config = dict(
    init_std_down=0.00266,
    schedule='wsd',
    decay_fraction=0.76,
    doc_mask=True,
    steps=6969,
)
MLP neurons of a small language model. Each row is named by its layer, matrix (up: input weights) and neuron, and shows model dimensions 0-63. Each number is 200 + 30 x the weight over its row's rms, rounded and kept within 0 to 999.
After each neuron's rows, "fires after" lists the tokens most often just before its 100 highest values on Wikipedia text that the model never trained on.

L4.up554,194,253,210,269,209,203,194,229,117,207,158,145,167,224,204,212,218,197,215,186,175,183,208,229,210,169,151,190,169,222,222,190,194,236,168,186,209,147,187,213,216,245,172,175,176,169,197,270,211,202,229,176,171,155,217,181,185,175,216,190,225,190,169,181
fires after: " J", " T", " M", "th", " Mich"

L6.up574,186,197,193,229,195,153,218,193,177,214,207,173,250,223,261,165,245,255,259,142,176,195,189,274,194,167,214,182,196,215,255,256,176,195,202,233,180,184,230,198,223,191,223,200,165,191,212,216,176,211,151,195,183,215,216,175,208,200,152,209,251,141,199,187
fires after: " b", " B", "″", "b", "B", "20"

L3.up490,200,149,162,244,268,179,195,170,213,196,255,223,195,245,204,173,222,220,270,192,200,188,153,171,197,217,199,186,200,221,231,244,201,202,220,216,202,172,216,196,220,135,216,237,221,202,230,191,214,229,207,139,238,219,158,227,186,148,197,236,177,160,216,220
fires after: " th", " f", " ag", " dr", " tr", " g"

L5.up613,199,157,198,180,209,212,252,190,182,211,214,200,192,249,180,200,228,209,186,232,210,256,150,193,222,236,264,217,187,204,206,255,165,190,198,184,153,195,228,182,235,179,162,183,173,135,199,169,133,216,170,187,206,198,148,178,226,221,186,192,171,220,188,250
fires after: "p", "v", "ubl", " pro", " −", "pl"

L3.up218,219,189,199,238,172,229,205,164,195,229,161,227,139,209,274,172,219,172,233,179,165,230,189,169,190,168,185,195,252,179,222,231,168,211,218,159,202,192,172,185,187,202,189,201,111,180,199,257,250,190,201,165,195,139,212,214,249,190,166,175,184,204,224,213
fires after: " m", " ch", " differ", " Mar", " M", " con"

L6.up616,182,195,202,227,208,172,139,202,152,226,233,171,198,240,208,177,193,241,196,157,209,249,186,150,157,235,192,236,245,234,177,162,183,148,171,199,218,187,183,191,194,164,205,165,118,206,177,215,218,253,230,230,171,153,193,186,141,237,199,214,190,267,191,196
fires after: " R", " Cl", " Ch", " L", " Bl", " St"

L4.up76,213,172,174,183,218,201,197,199,203,202,171,226,211,186,190,202,227,189,242,176,182,188,190,223,167,237,271,224,209,197,199,214,179,155,222,176,212,179,194,233,194,159,209,203,164,210,214,201,191,154,174,173,233,210,191,209,198,160,219,187,229,176,167,204
fires after: " B", " O", " p", " b"

L9.up215,238,175,145,221,181,228,222,195,179,179,179,228,211,222,239,191,224,184,209,211,260,251,157,148,182,163,286,200,223,169,190,229,212,225,192,184,221,155,188,188,228,188,199,199,169,207,157,284,251,210,194,186,185,210,159,205,231,132,204,165,192,195,165,213
fires after: " ", " Sp", " P", " f", " p", " F"

L8.up161,212,187,221,199,271,184,142,211,192,185,149,154,258,215,193,221,215,211,183,130,159,250,165,204,190,215,216,239,142,251,180,185,168,192,167,214,161,231,163,218,196,169,219,260,179,222,251,206,210,200,168,156,219,191,210,212,162,169,202,160,182,180,122,180
fires after: " B", " Ar", " E", "er", " O", " St"

L4.up83,204,205,223,232,199,169,204,184,173,190,144,234,150,197,191,178,244,175,208,219,246,212,191,188,171,134,198,231,237,175,207,177,206,211,194,178,193,180,167,193,172,188,232,111,144,184,187,257,175,173,246,164,213,129,187,172,184,218,174,194,219,189,203,239
fires after: " M", " T", " m", " J", "J", " j"

L6.up465,197,213,189,219,201,251,201,194,139,179,196,177,219,207,256,186,225,225,205,177,241,198,189,205,144,169,175,226,199,217,207,176,225,180,172,242,155,170,146,166,198,193,269,195,219,208,177,245,247,180,204,206,201,153,233,150,203,249,156,204,218,217,211,175
fires after: " j", " g", " J", " ch", " ar"

L5.up155,151,185,167,178,215,193,177,194,173,182,246,190,237,232,214,204,189,179,131,169,269,213,145,217,135,192,187,200,183,203,204,156,134,168,207,257,234,190,149,187,183,197,208,217,192,201,229,157,209,140,188,229,155,165,167,200,236,161,223,151,152,179,192,185
fires after: " M", "M", " Sm", " B", "E"

L8.up130,132,199,152,201,204,244,180,198,184,211,135,167,203,226,245,179,217,206,172,217,240,228,205,163,151,159,219,184,192,202,257,251,167,176,245,197,174,250,143,212,163,218,219,250,178,214,220,163,219,221,232,151,192,203,209,235,249,186,193,203,210,224,203,197
fires after: " m", " R", " M", "qu", "e", " E"

L4.up60,179,216,166,179,248,212,233,193,172,152,210,188,215,134,220,204,186,152,192,188,253,167,208,101,245,205,206,193,238,196,184,218,177,211,205,151,198,211,249,234,212,239,239,185,176,201,155,210,200,201,185,186,217,183,196,115,237,237,226,184,208,231,200,201
fires after: " D", " Un", "ak", "em", " F", "ers"

L6.up530,230,230,211,203,162,232,148,209,176,225,194,194,250,279,253,156,208,292,192,171,250,222,182,180,162,146,189,154,163,206,149,198,200,191,179,219,204,216,166,234,238,243,192,183,183,191,150,198,253,156,246,186,205,193,191,206,200,173,169,220,165,179,236,238
fires after: " L", " e", " c", " ", " l", "1"

L5.up565,185,180,180,271,221,150,175,202,167,202,201,255,218,241,215,210,232,186,237,193,201,217,230,229,209,237,141,237,185,220,217,201,144,255,175,226,200,210,204,228,166,184,203,216,141,153,261,227,155,200,169,188,122,194,161,182,198,162,213,236,169,207,192,204
fires after: " T", " t", "et", "er", "t"

L3.up19,209,169,161,193,243,217,172,203,168,267,233,247,157,148,271,211,212,213,213,232,224,154,250,228,170,185,165,196,168,201,185,195,160,247,150,208,214,150,173,223,172,200,249,169,193,231,181,225,144,175,211,194,183,190,126,205,233,198,189,275,181,190,193,198
fires after: " t", " T", " an", " f", " m", " we"

L8.up52,266,204,223,189,212,184,202,174,214,231,166,216,228,244,163,212,258,232,194,249,202,280,177,199,188,191,220,227,218,257,216,251,214,228,190,215,169,178,222,203,182,212,219,197,158,201,208,258,188,203,231,250,209,256,149,175,187,172,223,200,171,228,164,191
fires after: " p", " P", " T", "p", " pro", " inc"

L5.up206,208,196,205,198,251,211,186,164,202,146,223,189,197,215,224,183,214,230,184,209,140,209,220,184,148,190,212,164,187,237,210,196,189,167,268,213,187,180,164,176,171,202,197,204,237,197,180,209,185,174,168,179,241,198,204,168,246,225,149,154,208,164,156,225
fires after: " m", " b", " f", " g", " B", "B"

L4.up233,232,247,190,205,220,168,157,223,194,202,269,192,206,240,230,182,224,193,215,247,186,204,200,241,168,210,179,217,264,177,201,163,149,169,190,229,248,218,242,227,192,191,249,222,194,202,207,167,193,187,252,199,192,175,141,199,191,186,196,200,187,259,172,264
fires after: " T", " t", " M", "M", " Te", " do"

L6.up612,123,244,173,219,205,256,153,225,193,232,148,203,190,186,211,178,212,228,134,217,233,183,151,175,191,217,231,219,212,241,202,197,171,176,148,217,222,223,144,217,221,214,222,203,178,149,179,245,238,223,238,192,216,223,215,190,187,196,146,210,194,251,220,219
fires after: " N", "a", " R", "stit", "qu", " C"

L6.up396,209,193,222,226,238,199,196,142,161,214,201,238,192,210,219,233,247,235,177,195,290,230,179,236,178,210,166,162,206,243,217,195,203,120,187,184,202,236,220,209,208,239,191,168,200,142,177,218,172,215,229,188,172,125,118,212,216,177,206,204,226,259,185,230
fires after: " Ch", " m", " M"

L8.up215,162,190,185,236,226,178,175,156,160,191,254,150,183,199,261,179,242,178,178,208,193,244,175,195,190,250,199,200,171,181,266,212,191,200,197,236,220,164,244,195,224,200,182,220,179,204,187,211,211,203,154,197,194,161,175,197,193,175,175,153,192,164,147,163
fires after: "im", " M", " J", " B", "B"

L3.up412,201,230,194,170,215,174,214,164,158,206,222,186,235,218,197,220,201,188,201,202,153,215,248,226,185,150,200,173,253,201,177,149,172,226,191,175,208,140,202,137,140,215,225,171,152,219,175,215,180,175,241,234,206,172,151,227,215,178,170,149,209,185,145,246
fires after: " t", " J", " T", " j", " with"

L5.up168,131,198,137,189,224,187,161,232,198,175,180,207,258,256,207,219,197,233,201,190,205,186,190,203,203,203,229,214,247,295,138,250,179,194,264,235,197,210,168,168,210,164,206,191,206,201,191,199,161,181,262,255,225,211,245,221,218,235,191,196,223,210,184,207
fires after: " R", " |", " r", "t", "R"

L5.up109,204,254,197,220,200,246,168,165,196,203,236,220,209,209,219,207,188,218,258,238,213,204,175,188,156,185,200,195,182,284,186,210,180,206,229,192,198,215,171,209,200,194,196,206,228,194,175,241,175,147,154,216,200,186,198,175,219,240,219,171,216,241,202,167
fires after: "W", " f", " sp", " w", " Sp", " B"

L4.up262,220,185,200,148,170,272,186,217,196,238,166,197,176,253,179,201,204,179,199,228,155,182,211,206,185,202,183,267,209,190,189,241,144,154,193,198,218,204,212,246,212,184,182,204,216,243,232,147,174,157,228,207,197,237,179,210,207,221,211,212,184,190,198,137
fires after: " bro", " ro", " s", " H", " Ro", "ro"

L6.up536,166,195,174,186,204,203,188,188,179,221,244,177,227,227,242,167,197,210,185,224,253,189,198,203,185,155,209,209,249,166,253,261,215,180,225,207,182,188,163,236,202,218,221,180,157,123,185,173,195,209,209,246,199,205,186,182,272,180,161,185,189,168,201,192
fires after: " R", " r", " D", " N", " red", " m"

L9.up91,207,230,148,238,170,221,175,170,208,149,225,204,214,263,225,211,202,234,215,207,199,224,140,182,152,221,233,258,240,183,226,236,203,169,231,153,201,168,183,227,215,181,201,124,151,192,218,211,181,175,205,245,224,171,261,160,181,198,191,196,209,206,203,201
fires after: " L", "el", " Fl", " R", " l", " Le"

L9.up519,186,190,225,190,211,190,212,162,144,206,232,188,219,221,192,228,203,235,201,195,145,170,199,208,177,186,178,204,226,219,224,219,203,159,199,192,204,198,211,207,169,152,222,187,193,186,224,254,155,226,138,203,213,217,154,193,217,204,216,225,206,208,169,202
fires after: " R", " G", " r", "R", "l", "US"

L4.up56,183,213,166,226,206,177,211,137,179,203,232,176,152,246,222,177,231,197,207,189,211,207,183,201,139,184,217,222,191,133,217,213,170,205,240,204,195,197,231,179,175,226,194,240,162,232,223,220,190,269,227,152,204,145,228,220,192,195,205,215,197,193,212,223
fires after: " M", "M", " m", " ent"

L10.up74,127,201,163,195,229,212,196,174,168,186,218,185,225,248,216,144,196,201,150,237,192,167,204,241,190,165,187,247,159,206,241,181,188,159,219,183,153,208,213,202,219,196,185,220,218,185,212,196,215,204,210,126,201,167,242,200,250,180,190,229,195,212,162,192
fires after: " M", " J", " R", " r", " m"

L3.up489,182,198,248,175,276,197,177,211,190,192,217,221,238,204,188,147,224,208,224,191,204,210,227,220,233,165,187,212,142,272,152,210,226,152,183,193,188,262,135,220,195,147,185,197,158,213,208,240,196,244,205,216,202,187,175,145,155,198,184,240,235,162,135,190
fires after: " O", " I", " H", " A", "\n", " B"

L6.up593,163,241,158,172,224,204,189,138,157,198,197,220,217,230,241,179,215,224,180,184,237,198,182,189,185,211,158,192,201,248,179,218,219,172,165,271,204,238,156,210,196,194,257,231,167,179,172,236,244,229,228,245,169,152,166,182,196,183,173,185,238,184,188,249
fires after: " N", " A", " M", "N", " C", " B"

L8.up624,181,227,188,180,163,222,214,176,148,240,210,146,240,267,224,194,242,225,215,204,201,209,205,190,190,182,179,193,209,225,132,190,161,192,192,170,230,178,135,243,223,213,236,220,98,181,188,214,224,152,180,194,168,177,195,208,228,192,226,184,193,190,260,205
fires after: " L", " l", "w", "ant", "n", "ru"

L4.up567,149,164,159,148,189,243,147,160,227,207,231,249,187,209,213,201,221,161,201,211,279,213,216,175,202,227,199,203,237,210,188,199,247,196,255,223,210,210,189,208,193,242,163,220,188,213,127,228,154,218,216,189,153,252,153,190,185,199,159,221,203,228,159,210
fires after: " f", " one", " can", " t", " s", " a"

L6.up265,142,234,184,255,216,186,211,203,194,219,170,219,282,207,204,207,222,220,228,213,238,182,228,195,182,226,191,173,282,238,192,180,169,152,202,201,227,221,138,205,256,152,211,190,186,170,135,209,185,219,227,198,170,215,204,239,188,191,181,184,227,227,155,249
fires after: " R", ":", " |", "ict", " is"

L8.up106,234,250,236,161,202,222,198,223,201,184,133,216,198,233,185,139,244,262,220,240,189,237,155,226,193,171,243,211,174,248,200,232,195,155,235,182,179,220,187,227,230,183,221,169,197,212,232,184,219,221,205,295,209,185,170,208,217,136,220,207,196,214,185,160
fires after: " s", " H", " h", " S", "oll"